Weights of a small GPT-style language model, trained from scratch on English Wikipedia.
Training: a variant of Adam for these matrices, 363M tokens.
MLP neurons of a small language model. Each row is named by its layer, matrix (gate and up: input weights; down: output weights) and neuron, and shows model dimensions 80-175. Each number is 128 + 24 x the weight over its row's rms, rounded and kept within 0 to 255. Numbers have three digits each. A neuron's up and down rows have the sign that makes its largest values positive.
Before each neuron's rows, "fires in" lists the words (lower case) most often at its 100 highest values on Wikipedia text that the model never trained on.

fires in: "second", "grand", "lead", "leading", "best", "times"
L4.gate165:127118096116111133144132125123111148123121153143120103154145063101142110158149108098128123096153119119123121069137112078132165136119134138085162134092160115149148105127106134100093133135119154138124133139121131107140146106124138131152147130167095072153151119112133127125151101125106154136
L4.up165:106153136170143121110076103162136171133128128181133143138164163146133139110126120150119138128139093083083120089150156125110139142106121135109132104109143118054146149082078147133166147179125114146113115076141127105159122092138138125141109132110141090147099127140143089161157162132118140121
L4.down165:134140108164162119154151138137125122069145142135148135154147106151163154158147122127157170156125089098103100125093121114133132127130122146141066118077153135082121128143076173112151154123101112146098106147153111153137089104091114098131129154132145114084093148105120095107113132103137127142

fires in: "who", "which"
L2.gate320:152053142132187133151115120161171157148147085158146104130102143154096087151142123106176120147116117101150122139080124143167150151110095176139166122133118165114111110128156100139138087122138086134138117130128156139122135124118087130141122123115105079116126158102143143125125108156149123167
L2.up320:138119147131171151114103080131177173163135138184163085126144107104089116104070122097143092161161137122158159159116115132124147110118116137085108134125157136117103101148122093121164114143154112107149106150142141154124144108112085148153159124166112112118118142129111128077111104166132099148
L2.down320:132132178119126155125139136114143130146128138153093148112137163136125109150185133124101064142132154124128128161092120085119076160139116138188109119132151109126123107179156112130125156125119141117126129151106186137145159092161107146100144083171106095123159129164117090119136096139132137112

fires in: "series", "film", "show", "period", "shown", "band"
L3.gate101:083150114104147175161122123155171132142103136147138085118127073118136119122148146114121089149107110127090157136128083140135145130120163096177139160107135150134129113138167127112106084099135150133143125117119168140135125126131091105125121122114108124112099116089100155137127133172072139119
L3.up101:145156143152099176152192167131142114135110073120117116154148127151139121132153173117117086160129131172082138054156120163090129140126112147133155152117128115109157107170183132098101117141148157139149111117131131123121142108181089101110156131147118136113094132108099126155100118110097178096
L3.down101:121105117155157152115138121166142121141120155117109133162167085106137117134134125184109080173133132093143160111155156134145150135125107129148116126134109123078142136140172144124133097140128166118130126155071134140083101113154116148129146074163112140111135098094108143165149142170086166076

fires in: "war", "day", "days", "today"
L3.gate263:115110154138110153081119110122111145124125086121160140160175090193095150120137115111123153111155165087144143167143091138143115117136154150113128089148145121152124081132112131123129173150139109128160131126123171151107142128092147128139112068127146146125142109155070111179109152149071109141
L3.up263:115111114128099122124131175148126121119104091150129148114100135148119110114153114112139127120158110113148125117118155152161120138103159145111121133115104129128109148087136149157111144154143148127151112146133140119130090136098144116125087123107163141202126082105099083153156146128089105081
L3.down263:069143136137138132151144183147112138182128114135175125113111139139148104113121095135101126168147161111121138116084093187085096131111129112138125114127149122126110122080146133149178142118114154150103114114130166108127121155070146131140161130069120121148093158111128089134120159157129115134

fires in: "at", "athanas", "atlantic", "atsuko"
L5.gate42:145099135135139160146098171137149143112170139089142104138151088079108079097102157124179160119113107167141097151136149118135141149147099110103149119128138114115136123084151092113153134108137121126095088124162100132126125155070145107124167144120111140138137071137084118126126088151118122115
L5.up42:138095143129126124099055157111120120114162136097116114139145081108127100120150144086161120154101159117125127207141144123158150133158108101099138151145131104154083116126160124137124115103143185128147147128143095126151144128135098134134155140119128143065124101086158128096167060136179156153
L5.down42:145077154121128123120090165168126100137156124168136152155127119139126101139160081146160160121136119122156129184101145155151094165182108128113110149125104114125091143121096097154092121117113127144161173136100110140115100180116143148129152100126144140119127099076140142111079120145187141125

fires in: "in"
L5.gate209:158126100117169158120113157166140117134078108127118130157153115112145102100123123151145134126109078089100111115136123122119122123123140166137141159124089140081137149144136108140146133084147141088087118174133108107097135125094125112146138114182143114162125113155128129104162141120097131140
L5.up209:153092109135172152082142154128099144110102097137116143120141107147150130102117107148133149138089116079098074109153109153134120133124135143111129161147108144091152126142181132101179163107132123129166085165133137131108148148115113134146142104130135117135145108113105126115160161172111086129
L5.down209:146107105141172157121106131128107117128118142102128112100159116125134131155131106127135136105112127106130089132134132121160126131188111131128116114109139112097125154119144102144175104138161123113117121130143170140102146120106128149148096116127131120128128103108090145127159152102123132138

fires in: "at", "athanas"
L2.gate121:142093160094143130127089121149112143070138118119128141131142088084155124094098118122095158116098132120128129133106153146093148142135149153090110155094123145154132120100153097135126121130149148112129100132155067124130157130123132168075148108110151090108165140158134107107125149136133121157
L2.up121:135125113121129150145134189100082104109119140130146127172151163148131079135126163126152152142131120138091118148139090171098106077118125109124130099141085137123106120153112102129130133148113141120135140150115192126130137178095153095140115151139126162155150095128091140076140075111136111139
L2.down121:124089153110159114130133143117124106142133126155134133157169124125121121132131100157148133149135127098142133099156125131141117125143094110123146151100133129096093124105124136133131123110154112093176145131154087113162100139094176123105120113157186149123107091116110131146123096129146089139

fires in: "at", "athanas", "atlantic", "atsuko"
L4.gate70:144085131137136122115135139096136136145157136125110141135150107084150098124144103148170146128119164105132171158167123120097135139112125054099086096109159125145103110085166110117128111158129155143129156140164103094130148185090111115116127084089127137106126105141117133127108098155139138127
L4.up70:148089161123144123104137193078138133160118075099161165176169151087117110118162159168115122123125116130114129143086147140125125137132159126133168117123127100124116136153143094107124178085147144144121130126157092121133150152119124140142135120117182124148109095165171153115141091108143092102
L4.down70:152075152144134106149086166137119113133155118113154111150121137127106078100105094137131135127093157151139142163162147128144082199156121104133122165125140100100081104125139078116145087068123156117143129112137092135116077146127124161080165135119131181136112118127130144090105084138177086141

fires in: "during", "1985", "in", "alternative"
L3.gate198:132090162137108125151092129131128142108076162102149101120131125138127152144141151163137130151106105127123124135104081140085130153139154151130159145118120146134136153080161126121156071089181116111101136109126170135109091178149120090113141135124118141103141116119113119115147118172092109111
L3.up198:144125145095137105139090120144142120131141116085158142109153143141055157116145152113111129111096105082149119141169131103123131138110077122138163111136131189155139084130176137100131114117140130132125127117119139123116139150106111068136076148108137128163179093113058127168120133132130128103
L3.down198:132144169134141104139107138141135120106104187099111102130143162144117178131124147189135140114119107147136087129158144130130147103145086103128122113100139162104139117121094119135156124148128127117074097137135142150114102175100090116143099079134142114132134123118115121130159150153087114152

fires in: "france", "out", "america", "francesco", "ii", "because"
L3.gate162:093110089104141124105114127120132156129124121184074114156117101140110107127169111139145129141155105131142153120135102116096168120140115139133167113125154123196126131146133156084141115121151111087138150148129129125139161096148167074122129103102115130077140169130117133121072106130105109164
L3.up162:167110128135083103098156145117160118121124105118144171115139131171146133119138118115121132150123087122112106142129124148137179075142115089096097096101114091141153158105123118170130101106134183118112124168118084178127110106100152135121138145115087102150110086157127141146136137135089149129
L3.down162:117085117154138132128105140135146152137145153105114153132110110113110163135140125133094126121137134134123119129091102084118104150086124118099115136137099128105154136179136098159074162139127120123140122148178146157123139135150126158142148135129092104122133125155173149126131119128131074110

fires in: "day", "time", "days", "today", "week", "months"
L3.gate181:104162159120111164097111111125165111085128139131120165108161107164078085135106066148150135122152176071134123135121121083125144116137124094103148099135158114137132135109089126109141153124166155152128131161110132129121156089124088118121143116108141179119144136129146151119131135140105083121
L3.up181:120114148124116177114126141159112086131120120149111093110147139143071116133104100139119143143167129066095110126132116132096156157110133135140176105145113122074156110137123143151119123128128143124090133114142165119129138165099120070115129112107135215113128134122084146173099152095087133121
L3.down181:094114107151128128110116140124171150127118085119141120120133087130114080130152100152119111103160110116152150160156160118138099137139078088153108113143157113126127136115116132106136124126145170141128105102098159169130111136082158141136157134126140139120136115175148111116119118167095095125

fires in: "in", "as"
L4.gate250:140125114116118137111078147116101146112112170062149116118165099127111134104131149159129129119144151090155114169118095127140171138094159110093105096086153161118119149133153103107155100122127131072149132134149143137116083095125120099107148128162125165119149115119101153092094138132092123095
L4.up250:166146116133144119170131141142099151126103156129105103124145121177079130154154153169085122148120098102147074138076145136102143165126178144136154108153128101158140174118146083099157133130131105129128121124179142133133165122069130125133143083128091120113158111119092142100123104106142149169
L4.down250:127129122145174137130113130141134097118116153094081111092129152140145129134103133165134131133105138096105090154125111147122098122139108164143105123119126121132112171120132136128167125143147133125135091163159133169139154120120108153135127119128151112098120086105082170112131179124109116134

fires in: "by", "after", "to", "from"
L5.gate291:122125079091107170137155149158130144157127125126094077089111124146125131131164146131135124167119174109131104160112116079139119131122112136112121112161119151146141111098181129104123148108171160156130120138115099117129112197109140148116130133148128118091139095072141116164165122109077121173
L5.up291:105120105121133133165133142111137143117094128147107143095157158140092124101114084151163154163161144114119125147137115146152140104151145187138194121140115164131077100122107136128136131132159131133113135153125127128111121137134125165161107171108112129128158161159153120128157151104145123128
L5.down291:129099126101123133132128122134121142150092134120110113147134157160141149141120096131148157135051161125123094125134141159168108123141142128084156126144125119171125069152111100157137127117150143104146135119134137171108121111109107170126089140137094108113127104128187146148155142110074064141

fires in: "through", "to", "into", "throughout"
L2.gate352:163102114134105132105090131105118152135147119132113147077121122104141159139104134144105112141108122102119077116107133108117140143095141126104129135094144157075166047151129160094120121097154135168137095118176150144147101116154124113120115082126128098117150142157100137095137159145138107140
L2.up352:161102100137146142122108136122120161141132075151135104162159113147125140138122099142082103109119119124140148120144106150117137144105135135098049104141122134158137153137060146173128142141123160118135156169104120174121163191150128121146139145152110134103129189120098152138130131114086162103
L2.down352:140128116122127166156099113142130127156142126147109135160166180137142142176134125098138116155134186113161085109133155150137147111149171150111088130124115106134155133151124112105084180170136142128132170112104095114167100129112131163149115137112119153128147150132140118151149180110150105117

fires in: "down", "up", "born", "for", "download", "track"
L7.gate231:095126111169139133155115161074150073097147114140105117094093107119105122133167149112145131075123148128119136133123080139167126116132089121136153149146128150137117093064128104126084204074107106129121144134096121122100123103172093104120166109115085119108140102143153122136133154147138148129
L7.up231:142133102189175140100095136112148127129159056127143100080161107128114101127126097128139122099120155150118115159132096106126121058134123080143140149113176151098153147133157152136098128131091135118144120135104140095112153099146167129138114144112124145165140118102146128100134139108110126117
L7.down231:126124131100166165094127121154149181115130160149117164126133105146114133167102128125141107120180118128095149097106119134111119173160153163108130159125151121128134120105102121111130109113103100130139152141126123164101118118152095112122144148146092133164132132075165107148104141153116172120

fires in: "in"
L4.gate203:163126157125109171142092160157066116129112149103156128142137082143147131084114125140136105114086123096123088096146149130114164116137094116132134117076118165136137128147142145097149132120126149143144160132166083071122111150121112118144133110151147115113159103120094126129161113075113133127
L4.up203:143122120047097123152112125127110151111114134086143090146101142126146137083138142129132132095131113131138111081128105132105169123166136127160157121133160166108130113146173114165138126087170122126161180145151124125135122127109183146155161121130134084128143105088131162128140139122141140147
L4.down203:128128126151165157155116105135128113118108159132116136113144141112135105145110149158153128105113134109143095124111083127132143118163114128130117104128136143131120158133161134137185110167162135134126121113173139162107147140113124166162127099123131106087135115119100125118153165137106100134

fires in: "as", "when", "during", "for", "out"
L3.gate361:146155099130102174128135193150145121110139148086101112112143133142126115112117142081111138156141132097160085125104107154168162163115156152048140111117136128138103099106133120159174138097150112136114141160157138116128175120125136116140141114171161125107159125129119110127123134129106137119
L3.up361:143127142132104123171120127100126110124162151127089166128103142127138132086131131164113111142121100102135123085131126136174151135117148152116145092148139163134148133078132123166116148090130111117165128133122112151111126117093105112101096098105121184139160105092117180109141116147086102111
L3.down361:111108130088110148147109148142141088159071133069100138111143119126106140106109165134099151115123150103135087131097129162115093055170114120086106137115123141157101142083098142066140136107142130159114153147122115189091165136117117139119120130158117126119154144145129145083133142131095108120

fires in: "in", "by", "death", "from", "during", "he"
L5.gate161:102100123145144127115127171129138175119112154135057099142130107117104155120151104125174121089165107120141134155147113122104116133126147209097121127131125159154106070136133121121136141140099148085145126132138089143147104145162106115162116110094121129136089123119118096105167136117142118111
L5.up161:130117116131082119180127112137125133147107104112127115111082161176108119124176120083134093163162120074136124153138144142119155130139134177118135123167154113097125058118155163148118127118138105107123128136112131148118145136146155169158130108129115167124098120104149095149139170084125124124
L5.down161:121134126091098120153128142117096121108143132120116147123145153159163102159065110105110135176113164090137140122118113137171133118101110142153132170152120107098162133157161099146081150141133165137130129087092160100129111110100154159115153123136132115131162147186149144135131137123101170116

fires in: "of", "for", "on", "and"
L14.gate221:106125109140120109150130136120112145142070105080128121131123130110092144103135126137136127132068130147099163137125130147132174114132142103130111154113104133137133107095109121124155132082146107138137113175153147112120130130177133106165187064121159148126119118102113161113133127112129104100
L14.up221:175111087135151129106157186153123130095105085121117163148103117123124130123127111127108100118130134111127116108098108136156132061138156095139131139142103112119120124094111117163119132112111153108108100142176138126108180132111124115177133143112116085158104169156113094133165163144117124131
L14.down221:129127122127129132121127118148105141108125092083134162070134173118131110156108126115104208126098103146106155142162154099138106126140168124143126149093121156118120142182091137129155113146146146100115074118141135191101126131153149133140146145114116130136161100119158125106128195121129156125

fires in: "who", "after", "whom", "whose", "whole", "when"
L4.gate160:124114103129113129166076132106156135100111148147143115112135142126117096111168151118100093155133107126164119158120114176146130133131089101124156162112135129146154091135146144144146154118102105141116079119098113145177171121144162172153131100163097120093133153141079114098157115134116181172
L4.up160:101144180130158110157111110105160159150134138148150137109126119158129131108123145135132107113116145135141118179101146095113118116093123156093120142110133123136153107110132061151159133114157106071107148136142145198118124129074131161096049151107136141173149131161125130144136126170135106160
L4.down160:107107157102144124139124134131200141140132150103170152084137116140133135127177141146147195099102150165125123141069135120124098102147126154138128118116146113114154110114143096126127135099133163091101193137145155161146151114135153104183091129154106133131149132108154108132167109119128142156

fires in: "is", "are", "hold", "followed", "shown", "text"
L4.gate131:118149068122105112138121111127138123116107140123165139136099101114118120108141131143117115142147102127138144136078141123070136152104131140138088133132134117129139116132140133132097140149148098165113134124160142130131155169145140108141118139141103148116186143130140069139130111084100090116
L4.up131:141103130169132187119113123124139118161121100108127115135121103104174154117112095121141129088112122107117094148147173129153102164088090138159112129128130086131140088128148110133079085133167150183135125150127158124131144109130140116128101170112133132113144080125133113146108095124156093150
L4.down131:115137118143141128116140163058147117134128097080149119161160123119111129149084151123125136151108061110176144142111131154092147111124141125155161139141137141115098114135102123128105113127121097149096106141155159107145161162137109082127111133141116113108141126105092128139143109140149116148

fires in: "out", "in", "because", "way"
L5.gate180:094154114121162117146098184103129147121126124095117116108132142128090109112128136134117127156160147090155116158187089098159155073148149104149173141135140118182181111150117133122132096134127129118136123207155121140171155132141144091144138106134109094119170156128129167093143119134096086123
L5.up180:136142132148127106119124130166095172111116132082144111111131139151147133123123147117156133118126132090116123152132144111137134136138129135095130109124128163140106154102140153134123146106161141141147058151152143147145141147100172112108097117108166131140183152195076154160139151128096164098
L5.down180:149132155088144166168107098096124111143094130116103111107129130145140097126131187155098161135139134141134097130098137140144070129157094141143162107122143114141151172114121118112099155132146133142128130140149174168127132135099144125095099099107121124122137093167149137116170148118117117139

fires in: "team", "players", "player", "passenger", "teams", "nigeria"
L4.gate12:130137121114105131102063174131115104128142127155098162102161130150106121142137129157112136179152118164135128100138120153122124142134130138114105105105125197125105146149117176092142165129150177107117137171146144159124123120147167139077096157129159146125108145118111160094113102111145112113
L4.up12:146148105124117143113103116096135184121096149115141121135110102138116116122156139072134117078145105118126082108149151097116141132123110132146138115113110112142114117121117107147120137123098182182167105110124148149094146122103071152133120116114159106161173098072110144121127084142116112117
L4.down12:149155159159129153124127140174145124162129122129148153091149156109141113123142146121109105097120126142127090118149111123173118152130161121126119119132160168112186128106087144135124147132122126143130131104130119119172090165116191132123122086106114123153094149174123150129140147161104157125

fires in: "well", "him", "himself", "mosque"
L3.gate222:107113121093149137142079127141144108127127123144116129130126110177138112137150159166116111141108070122168100136137082113125177105093119135127158129130139138152132114106160126147107122093126136130177161154136135156120127128140113106153136076121144104122100138139110106127097127135166093130
L3.up222:081135132130126104147115122087142112162120130162138153132145108132106142129133116163093127160146095168095130143142116131109117131121118139113160132140148127127153108108187161118124140108159203142155105147127077136124120104153116132145137113150138117135094083116095146151125106181103118164
L3.down222:095128164094149110130099172116163128113125125200094118171130166140133122145102128103097097115109088135161145113140143135125108117158151142092135167142127148098135130170129124147140151103125146149157102145137163141113104108132145110152116094120119156122111144141127101128127120182110133165

fires in: "by"
L5.gate305:122111136147143106087119112101146153148159118126134137103121115138161148088114127080128094155141147063127117123079093121149172130146147167115129134139147115126079174103139107141150150138135113149132185128100121121100137143135134111108118115101107096172124158086136115145108133112112104116
L5.up305:151100145141134147134113103151112133163130113109132070095114146142114133120141110120082117124185118086118122139047136142158131135122087163109150102171114139154120132103136093161091136092167096099140161131057158155139131114096152160099124100146143152144166120124157151125131151149166127138
L5.down305:110116089166105146121107140151115121121101167158106122123158144144087091139105151120156146128125182102104104169156099142131118114125103078083085166129142140117089089151141125137153161100155157111146140155102134148123160126142106111146163126152149129111124114122124108151127169132099124136

fires in: "film", "after", "show", "record", "station"
L3.gate266:123130131124113151193088136152126116112136132103121112122131174113129114098153122096109148136105151142109119092144109118102155171111139165126138141085126146118123098127196107141142141087191146139157144147140135122097128155090096120095075132107115099074153126082142119148122153141108128159
L3.up266:123116129162149156154123111116091135121139164127123089129160053124087163117176096114117127132131127110141105104135093152119053103155087107153151120109135126118209112125159164098135087130115097117096121121177142164158140145149160128115111087147102142161133111114101154157085130130087156120
L3.down266:095142140164140138126109083151119137151123187095134110139142113128115109162142111152082080155136109133132145114116095170145165115132159174124107112136148144095161136100158126100138098140163153105155123163131159147128109107137113151101083092159123110121143120111092134169181166123074116151

fires in: "for", "of"
L5.gate45:130106133136142142141141126121139150114114126141144123142104113124108161135136135144148179099106145106099130090098099104127116111132146125143102123130136154147127076190148128105161106094162133123129097142142152105127178110095142130136134122143139079090131102112124180109146119086146130110
L5.up45:116115106106123116143120135171156170120099120091162103152121112100127140091172084152124169099121115092083100117105088124133083107129123114152113124143120157092137119171099099124130106132178101104082089125137141126132121127104158128151072127170166102086127161157110150128163144125147141104
L5.down45:152137116111147105140107099144109104123108115138130142124137125141132130131141119155136150120058138131131109107130156156157132105165158111131089099109116131135141120081110099157126081116184134095124099108141153136101128162104137150120059142100155130116147153112103117129161133088128146120

fires in: "and", "english"
L5.gate23:149161131162121154126114122166151155109169128113146109097095114124165176126123136122124137127150106138151159107120072134127130140149109141129115074126134094098098133124124125136130131134125096117101142077170170129064131151159143121127132132116112155125120153112134114147078104136183134139
L5.up23:098137093106141172143133102127134094098159147106119166123098142129120130163099087143110113141130100121149136149103111130111151135144076131140125135155150100100100159125148117140116100139126155128102187114111135159121148153158169100105086124116128161125063171164141195146120127117129139118
L5.down23:114129094131136119101128119126145119125182139098126119118112129126123125154134120118145158135126108124090128125142170109103148124125185150153117131091114112120133135099114090103125116139090156096139111121125122134120096158125153156151128176079120089152128082106127140079135121106138138120

fires in: "year", "day", "term", "date", "week", "days"
L4.gate32:120140124141098137123170142161069141143147121132165152114139120142117104110131126121122162131158117103125145115149101112127096192122141133172110134133148140142129138138112111131144160107137132177148141130113158114118105119113138117160180110156129144134109150068142182105097128191073105146
L4.up32:170092085103136143141141195153131113143127099133156118133107155164106123148156124131080124127156100102104161133142155134153100130098173123117115103131131110166106124108147097146126142129161121169116101115103120124127112122165089099094173138160104129120155135116129121117090159161111138114
L4.down32:140114107145147112128142117171117091114118143135147147134135127160124081168130096136128108129158142143119164131149145141106082122162076138110078129115091128142123123121133112170161124112131121119131140130114158155095136137145148135088135152114133182154136112155136145136129114149146151144

fires in: "of", "on"
L5.gate378:148106118124137123133150126154150143101098133109159146148113085102135130116137099137140181144165135145128098133124119117109098112171140124160145151117132134093088119096107125130125145089117128129106104167124155095130134149102140121163159125154142121127131139157146125110136114076092153163
L5.up378:125131128123092136099142188123079155114115115133116165131085175112079104135139141122089144130169139126074169114098117098115121127135149103129130131136154105125141121123111136098169141191111124076150075143095136120157138151127138145124115118119130143124122163148134133138116146112115137151
L5.down378:151147112135141149175096147120140119100103088103164131137120066125134114092155088152116131074107142124130102162115143096136110090132151080142087138091080139125121130129124117138140104135154153132115113129086151122096176117126131153130133118139126132111132108100156132121152125068115104105

fires in: "because", "so", "however", "between", "software", "source"
L2.gate168:096137145083141109121151152114148170125152121127113126120122128124131097099082135148100108122097141104093097138135103138114151125147155158139165160143162138134105075156159115118143145099140100136125134149149121112122168088124123136099158077103152152182126152136089159115076101090127132137
L2.up168:132129126168129160129122077107124151115084089092119121149117126100162146068111128162123130122123168130140131078126095124154129102132141136098113140102156112099175111128134108161150122105111116125130108178133053144122140119139137123119154132174102119130173167175139174093109141113109113136
L2.down168:124157158178089169102154093114129080112126131102129135087177162133125139098125130160113107116118158156121120112114124089131137146143121151101084080134115127123153105113118068152150136119111134113121106159082093130116201121132105133110122110166105097124168087177152154142122129114119123120

fires in: "players", "player", "women", "member", "members", "man"
L2.gate378:129159114105146093098100133139142116120137140109086106155134087167098110100130128145099108106173118136082119158085109106137166154118169127145139065101164086156088154118095117150132167111094135124134112202131143147141174158136091086134089143121161120123117127142132156155134131123147097146
L2.up378:153130158121145145121157144139153151108114134094145148119131114132115116128131161120134111095125164177159134135177138147111151145109134159094140080120144161083109170106090118122125138125092173167104154120102137164097133114174119125155093159187123162096147142066140137179155141170092112140
L2.down378:100169119130148160124123102098132100094140134084185125103125113148147111086131133132117101143121145121160127129121146124123111089135172100100122088121162123110146128140146107108123116142100144124133120112099122089152126180107190141147108147114116153121143129116114131077110127130131136128

fires in: "over", "down", "up", "download"
L5.gate198:102116062117119103085110096147133104112137124108112146146143125100130125126140142118156115134134122119128130115126110104123130124130111126117140154099134158132080111111198115101101107082123100111106130141122163164151163110129120137128183077085096124145144149093151129149143125166135149131
L5.up198:127149140110111120091125141149105143105144147102164152099126138130125132129113061139074136085136099113102110129164108125125184113123129109098133135093152145164103145152150104123117136113105137121100114136100176113144160136152124135100108123127112107138153123139116131182131100119166153131
L5.down198:119101103136147134108104138170166108097138139093140122112112155151153125118133124171114118126147093098081121119146097109181090128126105140119139141093117136115137125126132103139095101113069118073102140127078125136142170142155142123121134115137106113120140147115131103149111147157129091095

fires in: "one", "of", "no", "take", "those"
L4.gate24:091124068111123206100136152130145143125124152152126164156123083138101137078124107139132158155109142105135110115157082146103161180127107132181146151113115125136113127145152145132128117088133146160150151157122122112117132133115109131106142125159171136138129192103080147141082104169052089146
L4.up24:151133148134108150144140091148136133129147119076148110154119088067067141134093133152112128135149108139138123163101106116123130119135181180124116103089129155160155133123109139121168145140174103092121110089143134140126162144119143154110114120077126097143125123155161135097144115084161037135
L4.down24:121165122075113148159134117110146132103138128120122117124112133116167135130111123102143112129095096159116155125115131130093096130129159139123118136084140099156115127125139131152142156124152143124109145170153151141162142143110138108109059143104110133137094151145152106094124125113144129149

fires in: "and", "or"
L13.gate199:144102094143142152102121105161112118123144087152122117143103110159131098076112160116136113119152095101147102137122159096149154132161159116087130099133144162103123098091132155165173166118144142148117141138167138116141154134144129126172142154156118106158146111137138127145110115121140124096
L13.up199:142119158144111103141112127142136134113156123114117162094130157116151128116128117081150058097103137136139112115130158135161116136114150159148160102138144127113132185148123133171145133143100113152101162127166102117146114129146123115177139161112179173091090110182128160133152126177130147131
L13.down199:107129116089106150147131126172096124086135097163138103118119165153103152116123124154150112139135137149115118155090152124132151133129128127133132141116086112083129076124156136104130150130140170153145106136165113114154100140119170154115164157079146141112133119122148098093148127139139131081

fires in: "of", "republican", "league"
L4.gate109:151152125105175136109168108165127111094111113114148137127155153089150115123150133134158120125059173128086136115093127118114108101144126116130150141147130122104120130157157163115160096101126136127148140150145150116107123119138120137188138105118129130120153106111088126128149150156139115148
L4.up109:122136117101126122137111143131124122107135124140134152119181177160074132083109111145141091137093116130137154142113094161084083070137126090136123143125131174125138117116125170100133112167159130120116099124125142137164097155136164109136084107139158180096115172141155140159148170139114144131
L4.down109:173165108082127111138118170121165116172135101109139137172098107132147130146128109163126136074126133138096112148120155176125146101188113167132107166140081114118134145081101105103188090124118120139087107129158102123159142142166150142127097105095142117151148123125146130135146150096136129168

fires in: "is", "are"
L4.gate150:128140076147134137115143138134133155131158148082131145133118101143108120103113113114155097161133107135124168163101080104108198115123087086134150136127151116099130118164121139128109135120149097130077133131131113153138169156138154114120117142135139147101116180145157187096105119087098153123
L4.up150:100088100141116121133132130119101090105126101109119154125142125142116161155120103144121144173149100130134128099128168153159134121146113157148095103128109098089140118122117117103091126124150113100162100114148139133154155118128159108138073152134135156163144136119112124109144113140142114129
L4.down150:121104144101105132149121140109096097116106134113096157157156108100094113074099136131112175140114129127129114170069139155153136110099147133142138130131141116134117102144126136107145135121142140138095120126124127105124135125085126118118134135139155131075080154090113123105094098157122110199

fires in: "of"
L3.gate282:144115115109149125076111155101172136133148115146106134152161111129122153093137103156102149154087106131154097149142141142166130125131116133149144170131119158117125157135090122148165145112167118116174122174101093148112146072105115121112106139170158098122148097164133116085133103124148103118
L3.up282:162119141118131132120133148184135155111078154105128122133131107088132143129108129133147117114158104142143102122151114106108141096124161108119143164122181130166161137137115139080117121137168112108139159143106118127132096127129152161085081107127148110121109096111145104126112121109111098150
L3.down282:122116106114137119120131115098095140125148103141119145133137110127137120119151068117084138119106115148104133143135133131113116116150097149131162143091090136117126101141160093185172123157150157144136135148077142109115157141128111091116078107118150106161125095132166142152124117141137103120

fires in: "with", "and", "download", "as"
L7.gate37:076101157186120146084111140145107123122151147091099117163173100102105112104142122164124138144127131125091129115073124084122141125130129139139147135109138091134107148101186137102129109104119117102164110124113146083137158185125126135094134136123162105148097131130140142091090113093113139116
L7.up37:072114103185163139074110128142099107104156137090133143140142158122152129136135129170123144145168128111123137165082130096118090130144098115156126122150152098124109110128162127111137084118132093130108116124131157139109113157117160138087130122154153123089114100128140104121075126159163143111
L7.down37:111082100140143115117104125166136097119162123124139103096111183167128101157170144101115132114184111118110148143101152125140087145148144119129168115113124127106172104154095096124140124125119135123154126149156075120116112132111174117094137162146157135121127123131136132127100144160168145121

fires in: "on", "times", "time"
L12.gate121:116141097159148132128109073123157092132114129149108164168135087139108083153112118117138144125078106091055118163121116116134143139146136148116175162075136154128128143099102161140121110113103151072153131142133176118142163115139182101162086094106120116123148104115106122099118117120084128151
L12.up121:132133144124138153101122129101113118113081136135155130120118159101157100081155102142126123196134107119123108109066163154148140161124088125159124138117133137117125094088113114146107143134114126067142101118154152161155098118094153177144138076114126107116099135100155103110165169101105156151
L12.down121:092079122153103072086151138099099143112088092112160102121152129130175179134150134120122109105078128133128097147166150121145118099146097127136141132126121123098127131168041139132144118139094136134088135173077127157150106119122142154120106119117127154089146090153169128125133133147134153130